Weights of a small transformer language model: RMSNorm before each block.
MLP neurons of a small language model. Each row is named by its layer, matrix (gate and up: input weights) and neuron, and shows model dimensions 48-175. Each number is 128 + 32 x the weight over its row's rms, rounded and kept within 0 to 255. Numbers have three digits each. A neuron's up and down rows have the sign that makes its largest values positive.
After each neuron's rows, "fires in" lists the words (lower case) most often at its 100 highest values on Wikipedia text that the model never trained on. A number after a token or word is its count.

L9.gate189:159148190133127102130102099063103142150106132163102160140169126059124109129179085110143134146135067092124151105125109170177129162132150089102090095157113162141120077164114182148144128118118139086155073118129147149154133167159137154100051157074108155127131150124121152135111122130118121170104122144097164168081172172120063091108129178116042091129159143161110177114124135124100123147133
L9.up189:129168139130186115143122149155083092148101118169133119056162051106158123156211158121089138081107115115145093196064057166138137158182135137128095072123142129153135120127161113186077153139153060128082085078121110123159103160091109152154116132124093071085172123177179111102129094135092083141119127079104139163131098152151150110109132166151112059145120093087080141127130187160125093133115
fires in: "an" 46, "another" 4, "anti" 4

L8.gate249:172126163165081158114127136144123167144155203105038100152126122154119112128147122137134130125099102068185139130137146155186097166138116131120182147147091147133129068065144159119073186108150104147127154182037156159142121119162188128055186089128155152159135140155132128124134171146096129097111133155127089126136118179085087126163147132126090116128141122136109147147132156170150084110057
L8.up249:077176068109183072121146206160132086091163120147185124148105148169128100181123088162091151104115114089110085116148155124097065156214032087124113120115088114104118150147108188133133153171109165138156099140082144107124084116090152111135127135103116174207089089118115148149094117135120145073154108159146153112165146192170157152090128158132121150115193104125133164114136126129122161106146
fires in: "he" 60, "never" 8, "she" 4, "they" 4

L6.gate69:142121172140163130117150131089121096124135095101131085139103149111090110148183165141113094082160131097101123138140105101122111150103191103119106180105070062118165106126124077125080074110133157253192117112139116148129105070115166163136130120100155112148118137105104120098158086188083093122101193085094207144125168199106150097083147069124088129156142180108165117120081171061164098220151
L6.up69:105127117110183098132142143139173123111144108124185090137129140102128170166132137119137105048144095150168156117114115136131162125129143081104120183137129128074165172154158126125176130124110154170120187134063168138114071091124088171111131196070158142097070153129149121045112145178173148131117135122118153099119100116095184099153163120082108128139157145131149115159090135170176159191146
fires in: "are" 51, "were" 34

L2.gate85:200127144150109108114157160177116094117115149183070121166121102120112127100197126120173107141106124138212181150061096041153146116146122152148122128111102101150128169131107135112139117101133131110066126139096123090122127077158117153136134172085131097179082122149123146144093130078132195113093152089139130077126146151156130189222120098144079151181066079164128093136181186145082139129141
L2.up85:135152151132096162098177182135143119155147176090137116106161155052177082139141053186117112118140087109165135121132127070073188150129150177112124117098118142098121153141155078126104120167088150148145125145101126166094084129098091123121096101101187123169135198084159119164099143153070139130149140158143135081054091143111168091134069145109086125136123101114130141125163145169117129162156
fires in: "11" 52, "2011" 12, "116" 4

L6.gate373:120096233135166150156140120123090178108130102160144075143128160155138101143157099090084130110149085124111108094172107095059171105156153144153166098069155060118118101155117133161124161169120095122137145064126152166148134163147146119157122110151111117157129137120053150143094133062070114220109110174130140147119144143135189047115162217170164112127117100150103160104141147180145103074128
L6.up373:145147137179134165137191126106096155167097138141140113091161185110174111105113113095082111056179121132109108165164111109121133131113191089127156116079082097083148174139118070142121170174118125081150092096124097099184199153093102103138104135130089064053099160133032134198092159126058161161098120139106099137140178098158167147174137169130105164105127155145098197100111111115165122101132
fires in: "japanese" 17, "african" 9, "japan" 8, "flynordic" 6, "germany" 6, "2018" 4

L2.gate306:124145094191149108058178101117089066152143094102124115182180142110127150154156163115131095153139132127122140171113133157169133083116140135108134137153159113106185108101126136144118054105103129186246103145114156120166133076114163117095162137099169121099166163183117107106165108121071092105084121079164106128116149150169123090108142080133086169091097173110142086124138119059144135174131
L2.up306:124129102161165137079124072172109064168140096126109111132209146132109145114156191111141090147109101112106196141084125150149117137121154119129098122159136105100165115104139151178137104102112186162197153182083160168179086082127187101112126173129134126135125159216152136139146156138099124108104161099173126152164128122146127092131130083116080144119139153105073069125164151015166141151117
fires in: "in" 39, "on" 16, "back" 10, "moved" 8

L6.gate307:127153135148109140126176114086135113144053077159111145141091112122153147125166154119117096134131139087171097115170105156191086204137067102201122125171110166108112131141154096180089107113192076069146101192192089137129108119127115127140128121130181145182165113149080092157154110169099111137148163148129095131113189181193112081078082130072114117088149128123200126143138135090131122155100
L6.up307:065106169085167114180144118112146166195150115178153119138102107152064104144175071177126119146140131082124098111154081135104104106149136127146117086147133147153130150110134109108141161081167076129192151157161095090131128130110069089153098091172182170155178095146112140150135062132152127204118101167149114134077147127193129068097164148113173119079130095110180142147119168104121136122124
fires in: "an" 63, "anti" 6

L2.gate83:118164070151166180082122088108137118168147124083127168132140116047134153098154144200126111168123175116164108125087113108137125192186102142115126109091116070128140146124099115131065120152117111154155122154095108123131093108094150159140114096134174159141120131155150119116241129085140115105136111154207098055127158105107111069139149080126165194143101141154111112104108130074139102135099
L2.up83:129144110137135091059109132079093101123116124080181233107128096099154150112141176136094082138068139108104107206122113109187141160134100140142106117104100096075138073095119119094110158147142144110068084197179048109163114114065173132118163127114156108128159085064158096192181173111093114109145128131173114050140088135178122097185094106170107152165099144151127118074144070108133135157136
fires in: "two" 38, "three" 19, "long" 16, "five" 7, "large" 5, "length" 4

L8.gate244:129160172152160097116117090096089124162116078123118161136102168124131082116096142134140122174130175076174141063135101120207102094155113112152121148153125174160148081075159132149086099071086099177159130132104132132101102175179133088112127078151159164118149090122068128124181104121129090195161181103137162165130137139110083115048152127157131126084094099098107092177135117090174123131104
L8.up244:097192153202113144139160131091126121116109033100155120134145164076121096105146141120088044165104176105127131139098087115153117075126096137140118137144134160127137083079089137086104102143092114165119069153075135093156120154171139113095146099162160179098171110093159148125141171115114139152112135110176126122127124080143089150097156076119149173103106114163173116120121113098169100189134
fires in: "be" 27, "the" 14, "in" 9, "is" 9, "known" 5

L6.gate156:114147123160179124174128135098144154122158234112138116219134068143114120123128105119114171103144087126148072143171141138148122145155146119130175121141097051192112068110152134134213143123143148133091074149188124083162094106136105163110146129162101142171091173145105148139127123120144162109079121091096139168108090105138128118082112160176192096194127094168115156093150083132124107171113
L6.up156:070124092140133208121152145116134171072138171139142129194162131147181119137106085126156229069100107143135125170142134159131118149099155105178167161142127119115144093124114094197191168131195129131115117102060119120155101073127081229112137150123095131176151185121080150098133125117091152128108118115149135098137139117117173146137097168136126116166111144134127181169153049108160110111158
fires in: "has" 27, "had" 25, "having" 7, "mysore" 4

L2.gate79:142156112164139134073166108152111070173175133158091146130118097065109106116130183126145120145139125115085126170158169135062114186125120113151109158128100103143147120189148112161128245170137072115131125177068087121122138148106149107143137143066119150169125128164150127128157130140118118128129145165115118132195189085036133100052118063108157165127084123105077135176121193089094113120184
L2.up79:160135121163092132082121182131121056107150142172033146143134095100163133154078149098113091134064083133086150225135165109035122136088110108150115131109107084180099112143120144133159179193160109137147056195075111089140129112058167147136152132095086157132068139126197116109101092124098148119148113147164076135153120083088099110156170096069169201135109151167118135125089157115130144144163
fires in: "their" 31, "his" 30, "its" 18, "goals" 6, "goal" 4, "goaltender" 4

L8.gate2:146177105092097156126146081148139073119146177073156132160122155121125174126139081132125137107200116167192135104135155107122074153102122105116126160150144144175108124110128066141121130128152065143081108123054145107163137072106155111091108137111139150128122123156127062092140122154109121119106127188121183101096137196131144142089111042131082194199115124110099146152121161164143147155086
L8.up2:082132195113176077086102144167111108147147119156147080125115149120147075170158105130065113121124125133173133126087093133204144107147174147122116142099159157109116166140135083127097135082141123140150083151185113186121060125169080187117073145189124100066137182092155136160178129091081152092136134156128169222123166102153135107148186160143135129133180094166137173177157148087120144113097
fires in: "is" 67, "once" 7, "instead" 4

L6.gate82:080077109132102170139152110147131170128170089089094138151180109136082134131168097106137140121125131108190141115104085167138061091164156128109133151121145151155181085132102157137141185137153127128195120172074181126185140119130119116127177163119159148144173130127179122062179108108138086125151111106138145126121150186086124129148134122093135192047095136102129126141118149105105133133097
L6.up82:103112097113103149140103156126148105136126053124116056118177091125126129114100086103127111070137149140142149089148090139128101176127165077105134172162117146093114062077078158115109158168151139148148114174069190079167146118102124136119219131156189062094141138135182130134203120165127121101192110097111158144112148119144111150135171097125118167017123142139077192089132167147137121151093
fires in: "he" 86, "she" 4

L2.gate211:112138187065162114106135153141132114170118134152100077092079112125116157070138106107172162128097084084157136133162100099101152188117118082136106124162165117111165121140147127127096151154141092081127168131115159083118117134171173144117112123067159116087072133138196160169139096149155105173208128138117101214112137141126090132107071118075175094202124089133111172121111177106074121119126
L2.up211:106117150145174107074107120137106100101197161084138103091099116156118142108106190100129137091145105119069172172153139149156131105137163112126144124113187183090169122146096117162084179135180153140113121151120162089127104160197108133130158157123148096090119126107199118172112073096119085112166120131127143140160077179119113159106124095102165151071128163096070146112100097042116187123101
fires in: "his" 63, "its" 34

L2.gate375:087139061150155151161093179184115112107175162194109108143161117142088120122098137090121067142140067136036103165080120143155127085154121080161114135090155097139168124069188113154079147101130146189095151174058142102129127148132120180104156150108156132129065094111176151070115104130142147232180112180144120089102096075096156101159081180061114130139091130140105156136121166134122107113183
L2.up375:117157190161145154071155163091130113095167108134142072165144151124080128109130092158189134096152164126113125122134182150142116102117151094113158201142146165133117122109145176129093113106093142145102137099088157116131134156155136097142168089145094111126210077162097155139128097108128130151134162181165059140144199134108139120038051149108112130132104106099156185119083160104155105148139
fires in: "its" 46, "local" 29, "national" 11, "american" 11

L2.gate153:131148139141126106166159183098100125183102101137100126076132164123137146150149206137107078105139103153081170104120114141120089094119134132101078145131112087151087128106114112123178116121094110172145123124145119119151177150121213085110112130184171129154088107121141096174117078142153138051046062047129143107159185176099140143146143152109099073151163126117148120144175173055131095105136
L2.up153:116159115119162133188094209113123133089085174161137146142121178128149142047169126111116132115124078153104119131088131110137150117153172106134096031125138166151112167133159141119138160191112170175140210148119109116153101095128152098129150160119160166131073255105168171118125121126138130141097187122126068068115094149118159119107131155083136102141100112127058100111195165126115146170143
fires in: "on" 47, "in" 21, "only" 4

L6.gate314:149075135139125140105131129102129108169121091131103163044079199104128134168106167207146121101128169070138126152140183148202039108129111117126112147099103164101121098162176128109095072093098179177107101147194177095164139182145174160131162064128202099088141154147164096185152141100161120077135128147165147105087125160128116132173128147156125135022118092130149107101141146131142125106128
L6.up314:177085117118140178073152137084118129081121073116109161092219136148122094100108143148119127109125205122138105130117197134185144081103105155122088124145113097125106152172105080126165116097093175207120212157085158151170102124171118212137087114075099068131148110141150104104132145070185164162144102142179146110143094147142150135137116139122166152121138134143136081111111161148131106142106
fires in: "in" 29, "a" 28, "according" 5

L2.gate7:148102147142200155099135111143158136164110165123138146137056137093151160073145141125112159129148107124145138199131138125150093160163102137111114144109066091135139127217137173141094116169057140145097116149179129099079088130038142141139137146162122153088147124156054119114094208062131134174093129072087098106104136054102092069115080112122120246111117110127113123137153140133100103084167
L2.up7:122114139125151114086161133140168175125127156136152127157166113107143117102137097112184118121144152155105117108099152147177097134115152110129144167107157150145160101185163181127165118152109174154082152122137140095063126078084189103149165130120126194116171122100130110088088174105088142077142171077136093184121175023157129103136085084106159134128136066155190156192103158154103150049144
fires in: "years" 35, "role" 15, "according" 13, "addition" 9, "additional" 4, "successful" 4

L2.gate303:135045115124076150142106152167188162101095122112119202104123125147137151114117116110161140155097094131154149192119146100165161151094198098173116040114104150081120121166131087129148091135055133149102088141198175179108079055141152121104114137080130084082118178141165164100121141140080140150125137094063161139093110132146109055145120116079139085204121141144170131150137129096109143152075
L2.up303:089078104141153180171211104111148153150089137167124112107058171118124157110131152099127162158153155133108156108123143101076116098128145141137096110096090145141144145141076179130194081128099170144092169107118107196097058119138143122113130121116129159089123174168161122087129189129092134173083098067082148162133149128190112104138167095095142128148128121203118147122154190092078139092143
fires in: "years" 31, "number" 15, "role" 13, "year" 10, "board" 5, "party" 5

L9.gate129:121070108113139138125123173126117080162138178137172154166133111150156155124117141184187181150156127159162140122152100127149144126163084069105172064225105092141149139128177142176165095158090093114149181134091131057137094118115153081093147185157181127103123138142114126162079124133080092198126123093040192112088184199112113130114114105155115113102091099141137165118083152104156163089129
L9.up129:091110156112132102108189149144114144139177124109097164118118127163153107111130104092102200145075131162106111168162087142134132118144109176126060152086107131142176099087179065093174116146115141209115096108135177132143137138150150067142126092099119108144182191182072103113081114082083121077170141120113156148102123137082101165163183154153093105143136149087099113112117144132120086087140
fires in: "was" 52, "is" 36

L2.gate82:100145158115125089115216090169139145129160149102136128222127089164091131146110116134103097111189135127119117128135161139114158142164104158147166153095147136171101144123157154128123102130085131163175114103122191137139105177157140154088095067197138154121134102109118160132081093146142129173095129154124133169120192091134165118094095131109205047154101042110137128172150170182168134101141
L2.up82:134155136136139163203168168151175157073121140153165146143103168135122135116148161123089128119199176141091106113165107094123178154126148099139147077147180120095094190078146146168118104150082145205136151135137100094127094132123131213137083071185118124159138129128114171089124072095165115137129056165160059124142134050139209042136109138129171086146171088118138101115153143144146113129146
fires in: "united" 70, "japanese" 14, "japan" 10, "australia" 4

L2.gate269:216137131152073123120124134123139086094116174104132137111091114097113112174155137121132030090163079079116126115151131154133138103135110124083195111107138103180102119061182159135135111109152147093124146127114143112132071153153134174129112124098144158130086068151117119200094058151131114133067126146088120179141144107163170150119166189126123132063097110128097112121132134089148100076096
L2.up269:111142172153145064158119141092154094129086182126137137121150141097129138184116111116100131135080103140107132113063089074137189130093188134118153127096079087126121129147176109100125136074129117130086074164199063134146150110090135188133069103122096113140097126077062154142159106115133150126076121066135126140114054104199138084122105109145104070127055138150128124138096123123176180145148
fires in: "in" 66, "of" 28

L9.gate366:140108115105191125139131104091153168187141107073172090108128110087103108132146141161182111113086121168210141094157158104147134123112091123172182131228108097074120125129173112136101160145082145100146137119069181120122122120111113098091135173130152123154093110093115079114164142218146101178089103127095114166149164159095130170095139109097141174122073144117119129167089148101220128135113
L9.up366:145152148100146105167105081101110137168068111161126114157114116120143117159108051128143180147149089118163111132159137113202121161147146071131159074083105137156149151130128102157148105079166163128111173135147138115163108132151084101113111212126111142121132092141142133149126151108147202166117087139125108092104112172166098133119110139103116134168124101149083073184151221046134100086077
fires in: "as" 33, "not" 8, "of" 7, "than" 7, "almost" 5

L2.gate181:111069134109144126097113093114095129207091165084134179076132146126145194192111170109095134123193079078057095138137161157122095115101107074148132115115152136138121152175132081162110128125095116160083136154151086133176156142186098116116165171088096178107124125167151111066202068144154174088148143192088170134151131136087102101086135190135125062110119119134151160157108103047150127153123
L2.up181:123088163117157119099064155132068141132121137099128142136179151161165157161154157103112105148182113102097083132127190152130111081086125080151106100096150150122096140192131105185154136095143152158087143128120125142112167125146110023079149164106060124140131144141168129064137099124166151139128111109109099149115109119132085145133169116115081066068182168114131154171099090085164144162095
fires in: "9" 40, "2009" 16, "92" 4, "09" 4

L2.gate247:125078127125150115135189123166089092187109098181095128160091084170155124131182110147120138089143080092072131136146158150119100128201102118100115187124158129203079143123157113155136087195028148159130111147171144148134127127114081115118124169165140136088164114186130177074077155079161159188132132174124163139141164056097147127067130193144156080188098107114141124110118182145129112146116
L2.up247:167098085189112114155138162153127101097102102158101088139102116131138108095107078111126147084074144126106134116093178104163124106134125193127099136146172139172106162136086132106108090220087172134176046140150133113151157156116076134151148142140105145116153182114168175061131120090126140168155130147210089102162126067140128187154112193127128155174134144127182140096093152188189114126115
fires in: "american" 24, "united" 21, "japanese" 20, "japan" 15, "australia" 9

L2.gate332:133080077161143201131110159120162104145068173114097174067118159129192154140120136075080123145138107120111082144108130109118131154116129119138103076086074060098170121127176094090095121099156159134113110126083077176136118132154098210117051154074136148147093132134219122095097160090090172086126170145129167145119074138128162074163126120064113121147114085136088142139153190143133138121173
L2.up332:136126080159105140125080132158106145107167199121091156101131143095129255132127170122111095135154122165107093192077187106156125093077129115131120120087109152165153115134186164126095089116128168118152100148105085132069159138121131200136139112153175124132139122116154075107138130127162130158190127155072149174123151103128157059133195129090161134142136104087134116121089138106153120169132
fires in: "years" 24, "age" 13, "0" 10, "scored" 5, "term" 4, "qualification" 4

L2.gate222:144078144105079095170188101115096058097146159093102176116125145112091092174105131124174097079107138134107130065110109205117142160206109137155107066143144120128111092127171097159101115150069117122094113116090148197125150169152108179124103181084118154186179122146154144056123117116106176153142113140090109154105145158085134096152193138153146144105114155106125156124174135152126118162098
L2.up222:133113147123099116142163095103087037107147117071111183098145163105102080171093161155236100035074140155117119096108130172154175153115129139148158095165110137146129107136131130129111126158090160108114103112094156167120146169126066175127128120117108107185207127136174120083118142119056120160134086161105094177094133167100104080186158136119148150098140141145154165099144126156144136119059
fires in: "club" 32, "at" 22, "school" 9, "stadium" 6, "ended" 5

L2.gate69:163091108174146138104101155110086085136177117127091126074122046169123143109154093154125090104088127091132144075136151139101097118169206157087097089157111159089098158110125147110163156123123127103120110160145094133077188185102147153136081121133228085150137104133162158145146231109085137150206154116123102048100094171076153097114071140135112176123044125112123116134119147081130182113158
L2.up69:120127076125131159159068140163127089209070160133149152142105118097168167124102129130056141178117084105109092207174094100110125128168107124124138073067130100109132145123171106110099132143099169142172137166135092147166132160072084113110111154134109147174070119162136146116134145123127099146126184208065096113113104090165113074134149154159136118112153114115109124165128054140168126106175
fires in: "0" 83

L8.gate114:101147107111133156188181146156091089112131146185154143156121113090138108061179141172106144126128112143158120050206131141112123110167085126074141122083136099147157130151142156138125128176150090089175087154052140100148125115121073124168132161143115131144118134143092201130086155081147161135146108158129195125197127105103189145133160145133102168139131094134122065082166165099118049099156
L8.up114:143158079163103165222095078097115084125109093148127163093105132079117087142118075116093141092036101114160201067090127163114153123135117143097154147134140080120197171165170078182086098159152155041089102106120103132145076116164070162129092166137135165108143129092150136156126168128153137093136155127175136140180095115102139114108163129165085200122094112162069086122158118125125114120134
fires in: "at" 57, "oglu" 4

L8.gate263:132118188118141068145153125136137140088153110142123144163159129129061088125129049100164151066140101158202117069088102122098167089107122145153077133117110153155140133204121165065150176119142117116138125119119144122092097104164194152138135141158145126172148130115142118112147142137102167126081132144149156104154110205106143140126088174139143135201167074105156168089141221081109160060133
L8.up263:174153071078093128144204168127144084056151141122124056148112120168085101101078114096130105085084128123057144140062147157123153090134138116091148134133127122112112111116159155204135093116166124209136157108106091004108138092137134089081139138093117156149095142154120135097083180129153157147083134168135164106098164130103141129088113095116104153122109149172136149159103160148126107129213
fires in: "of" 70, "he" 7, "his" 6

L9.gate340:121114105143111139186107127043141085127147154102056183128090136122132134195123136159187156159150110128148099106121104148156126158138106121137201128129133077130144083107123222180130135123130103149194117143076186114133123118174123114129133118083141127166109093113127121151145088136170158164053137114147110099142181171121137115108141121092147127148092115110089085107171185026140137124115
L9.up340:174145143161133160186104143109080132136091099089098138112097132086156109163161064175141114167047116131096135165103102157177102112105103120097144103123180136143142155073116176142181123131192152097125126196132133109162105133182060116144138104111093105148085077064161073197186093154139171164078147118139111095147151127152142159164123159103093131114092113137065093119124133072139169118130
fires in: "by" 39, "during" 11, "with" 6, "following" 6, "despite" 5, "on" 5

L2.gate106:116046084152154158113065147125071118109126155136150109108097110119169151124121142135090118120186073102085071114137116176168113096129080100123077123119205078192136117172112106117131140168096106173149144171167124137143149144055142163081148153129077174125136151123138151090152176079144151132139132103076146100120107103139133085203117179130145126158156109137109141097113142121147116125125
L2.up106:161107145166142094158111097114128118111184191163155126132090147164144107152138190091104120130155096140087079160046156106105121116085101135103105097118182114121148159182145163167070110134116102157044123082126135174133150175117140135116093168099142105122135168074137109125132092075148168161111031126138117134152055114153116122164135106079141096151134161079131106083155127123090137115139
fires in: "9" 39, "performance" 9, "pop" 6, "daughter" 5, "9th" 4

L6.gate254:136145143175138147108162153092150120121148172105107146148174123093104109059123196095152134146131174131186089113126122148167111152123071148134085224141109100128146042131220137170083122149138156147168104143115162085128076118119157204141095152108153119114147174119171116096113157135123145131129118148120164171128102180094089115100150115077153196135169097082083181113141182097153154168136
L6.up254:154147095118099138162137143093107133040109065120170131137164155108148135099119146058077128239104067046101137119141144161115112067118144151162094173140092108198118120148104116107134129066098165063128096114139094155125130170114145186142090092200093106147129103088103123135175100101159138095093113158168071094101068144140136100124078113136125067122142095158109119146166138117148121112117
fires in: "a" 71, "according" 7

L2.gate205:134108100111173092101134137098125077149079156109146131104079164161054096146089170146068124114085091065077137140088133181093095124091129132143074115124130125172110175146128135189113137134144131117121089152138111159195152134135065080084149172120108146120112184136212154111173129104176155140114101220118085054155138144118132158122165137125140065108134098130163161136138079125141134176067
L2.up205:156085154130101077091107120144088103140155078153118137120133172124173143163178128115056127117168116108169103169097169125132129081083114049148114096155096083142123147167109104146108122053089061092131104151141140090121106156193116133114133125134104096021111136118089169118171079151174143156175077142155139167103099134153116117147139134138068193088176214148129120151169080128133185143120
fires in: "9" 33, "94" 6, "09" 6, "90" 5, "29" 4, "2009" 4

L2.gate134:131144116135155096117157124092124185203133143169114093155176107080093149096170109135138119143110130141215166146054098134152109137198123152138144130112120137088138121095112103091113109131145174157128117114079135125097122141136135137121105091076077104179161117148106128131062176149095128143154160117136136086112131150123138130113063105092094186177052089125133163137134155120114099122150
L2.up134:168152106163126121137168154110097136102186147161097108151170139111109126100180113142157102137090143150165192142045128119137124124153174108129114116123108135116174156135118105053162126142139124151117119070038065141075097088125120148133136099064081095191145164105128114137102226122069124134125078092155089131088116136132133162145119059112080174177076107181116139153166142134097129136149
fires in: "11" 41, "2011" 14, "1981" 10, "1911" 6, "81" 5

L6.gate73:136150139174177070157111053155160104113120098077161134144116118129160096155072133098121128120144186158076136182122136154178167143181132104090164114124076102132169114134175155106118090080170118164119094140168129115094178174138118099090098071088119133179101159175116125076140176105124083058122103131109094206101146055172138091064126088133135149102152123113088107144160124123146118112115
L6.up73:132212076170154138145112151114114111129120116141147144112224175053192135106098139137117171170124102125133163132055090125181102114151149155089134139117153130112151098136178109111084137111157070182101106137105107139121114110139125130065133163127102104157175201163128161125176165100117117085168107094085091112158114105106131086074101100168093129161132174151109099131114181140153106133160
fires in: "has" 41, "have" 11, "release" 9, "had" 9, "died" 5, "website" 5

L2.gate148:113136154120067137141125147170147126174135088160111098160117155117157158145159105109142162105124091134116157151147131156148122073192132085168135171133155107109127119118130120144091112079060088177146180177139200152149095141144144064104143073167135179150145176203120181057226131159136108160164148159116174116115156109148101059112119109140117075157169123126123139195131181158128117154148
L2.up148:073126140150077130158121147149146137101138086163157095153106115141191197180142106079171121107141121125082119127128144162137127093140168098152123150159147137115130129129110117136071150106101099154138175176118133146143153098132090089116139070166152147148128174151144150053188161147097096152166165121144108088113101116123124029133164156135119088156107120089127095144095140162145162160096
fires in: "was" 38, "are" 25, "is" 21

L2.gate334:108055192137094129105088072084135099105111145140156203104143130157156152143113186105107176115186147116128073111113124132158128128053112064146100107132117091101157100206126089169117137123089152165089165132181095162178087168165097175121122135039104169121115127086128101145169056134150135121137125172122171106150156135102103076092121161143138038123108120117146114109103115089126157123115
L2.up334:109080114118154120130111142116083131062093154141161171132076093162153129160071083114099148124141111122071072123145164089165137134122111084130118105106111120124113137106105072145161150133126101075126116142123077180122122130181113133117138139105127171076134151093133115157144099141249167092128128188108106107094183116146098138172198154128147084098192161167132170124100131126128149136114
fires in: "9" 35, "2009" 17, "09" 6, "92" 4, "9th" 4, "93" 4

L2.gate260:146100131099162231095130113065137190180119120147095148120187146164165146119119168108104160133147156102095124096119132123111123175148092089143067168134097086180113089117161135130140179122122130181104140168140053171179149132124165161150100131102137175126080072150139153155153124129137138130119187174155165105127123112159097118141118132149161099166178089121125130106101079123071103093143
L2.up260:180121131091121189118115111130097183151115104122090097145142152156137159080121134133108165137123216095090110115129152112142100142143152127125106165125153153140063097098104155118126108132169080170071150153085073158158155078107148187138138140082165168137093069177135133223116091126159080156147152182203129087116121079160109149166091096150159118112145116141133125089033081125092102115147
fires in: "four" 31, "three" 22, "two" 18, "six" 15, "sixth" 5, "fourth" 4

L2.gate212:130102151122125096137118109118114110138083149140120206115144120122144175147101157099038133129172081135071059110097126120127137103093088126147120065115113116186151158123155153206141129154096111144103133148207115114133130148171151142095148172068107116113099147109156125096172077124196141079121148213125118122138120120064187064145145202130142071099097108099197141094111147121137159146160
L2.up212:127047155142115111064137110130106107097097123098150131123091122159185157172113146075053163122150143094058083088107167100109146100091069121152168124122135130198124165137108119191143143115133087157115155102207148121140145134123119104098108119122114130109109170119126122148141065120181163122177051179122085155091177095157116125130150121110149089068135142117184152094095154161144173124136
fires in: "9" 46, "2009" 17, "9th" 4, "29" 4

L2.gate130:112111122138136181138138126102192116156108119100091149031122137131174164135111075102124119151169048087085138193138094080132151160100101135159121082082182130107144108147161126126101113165104158181121128168147085148143145178127143114091156158111095133126149181122161161139126177108131147120166136141075103139122088094116126085175080137154128100199147105166101091141131104096131142154180
L2.up130:152165100137161123068145105104160150127105063114047119095127152143119155105151058152160116103096168089118199152182152125164138148117184109090118133112117149140169116086135174077118104129096153096155122168157146129105155149135203174137119120117117132149105132158119115158155159114137091078101203163088129100085088097090140067098093132127157151119128204144083117142081152172140110166114
fires in: "0" 88

L2.gate363:132104141174207132122153129032132190111168137163168139185107141118079109115125181195103122154162137088122113032219072131166131098197137100128114180148111135153144132108191145134110126182089102208147159147133142112106121082148152087101133133186143171140150113135094137168103083069120099159119160114116131093118161130150084115100084158153078094149107101111125117187120136098126128120158
L2.up363:161126132163170130145137165049153152071136113151145124145104065103118097105078161134087130109081116091105184073200066123179157099144132126096127160133140153130096111115170147127113086178138145188131150166167182106128107125113148119109118145169127170121120173078131133146094120072085144127141126132171091117086116146201089086157134174150068118146135136175075135096076146098181135128180
fires in: "between" 26, "the" 26, "when" 12, "an" 10, "against" 5, "on" 4

L2.gate289:114128095174064195081161116134162089106105160129120123146145157069155120118109152113145139113112108175105104118072153102139182169167149180155037093142108110112147140140126145134149137165082137131132153124088066174170160124074163164128160117075147135145115123181146137110134124141082127076109193132108114102121077177047156101138130054129095152126091126121156127093160130175104076110098
L2.up289:118106131145120162110188139094169153093191162112142052105095162080110083155075124114195098135100113122107182044107198131193106115146153157150143159119165136119203045157140143138107116136164119179199150108099194127072131124140217190087171088147145130151148096181157091092104167145116109130147159103116135169093145158106076160123096135161111140104168154120136127104118111100124131117124
fires in: "station" 18, "town" 18, "match" 12, "club" 12, "position" 7, "school" 4

L9.gate49:155094072122156131115166158126136172110128139104121129125113126114074140127082098145116146088147102145140108116184101138103168105126177118103130112068160094140203139114176119108179119090106209160158119122087144072112087130122109143129088161070111051170091107146098118102146133088148135120135120203140146139108126140107127097089164146040120128169132082095101113107157172068064170113160
L9.up49:168124175107155155137128133109148191156086120132123185111090111092143140080135153015158132122081080118142144081107109114197150136187132117187109125138120123135143084140205105101106144103104129107113132128149109095130151110120108103112072150087126135129064139124115113169158096111134142116179104117134086123133062146100098133120133112134165118101092167153071166154135093176154152101191
fires in: "and" 68, "of" 19

L2.gate131:133095085123176153157131113099130074142147133083105129138108107090123148166082089184112114158151107145146119103109128104129140119188136194087105134120105167126063116125156157124112105190124095147208175162098160113170146080162148104098095126093154140101140115184157122109095097159108141145062165082106082176103183174141164101129185043169180174141141142112148103120147169090113112084116
L2.up131:101072083125164145180096128112111089129115131081141152148119153103106138193053089118074152186118136162076136100124119089099151116157166216114112141129125147148060112120133164121098111157151103139184171159120121138148149070103108088099159125104131107085091161144170100112102084152109136104044106082084097155130163166161160123161166051178155142091165138124158102104151141083123151123088
fires in: "with" 89, "without" 6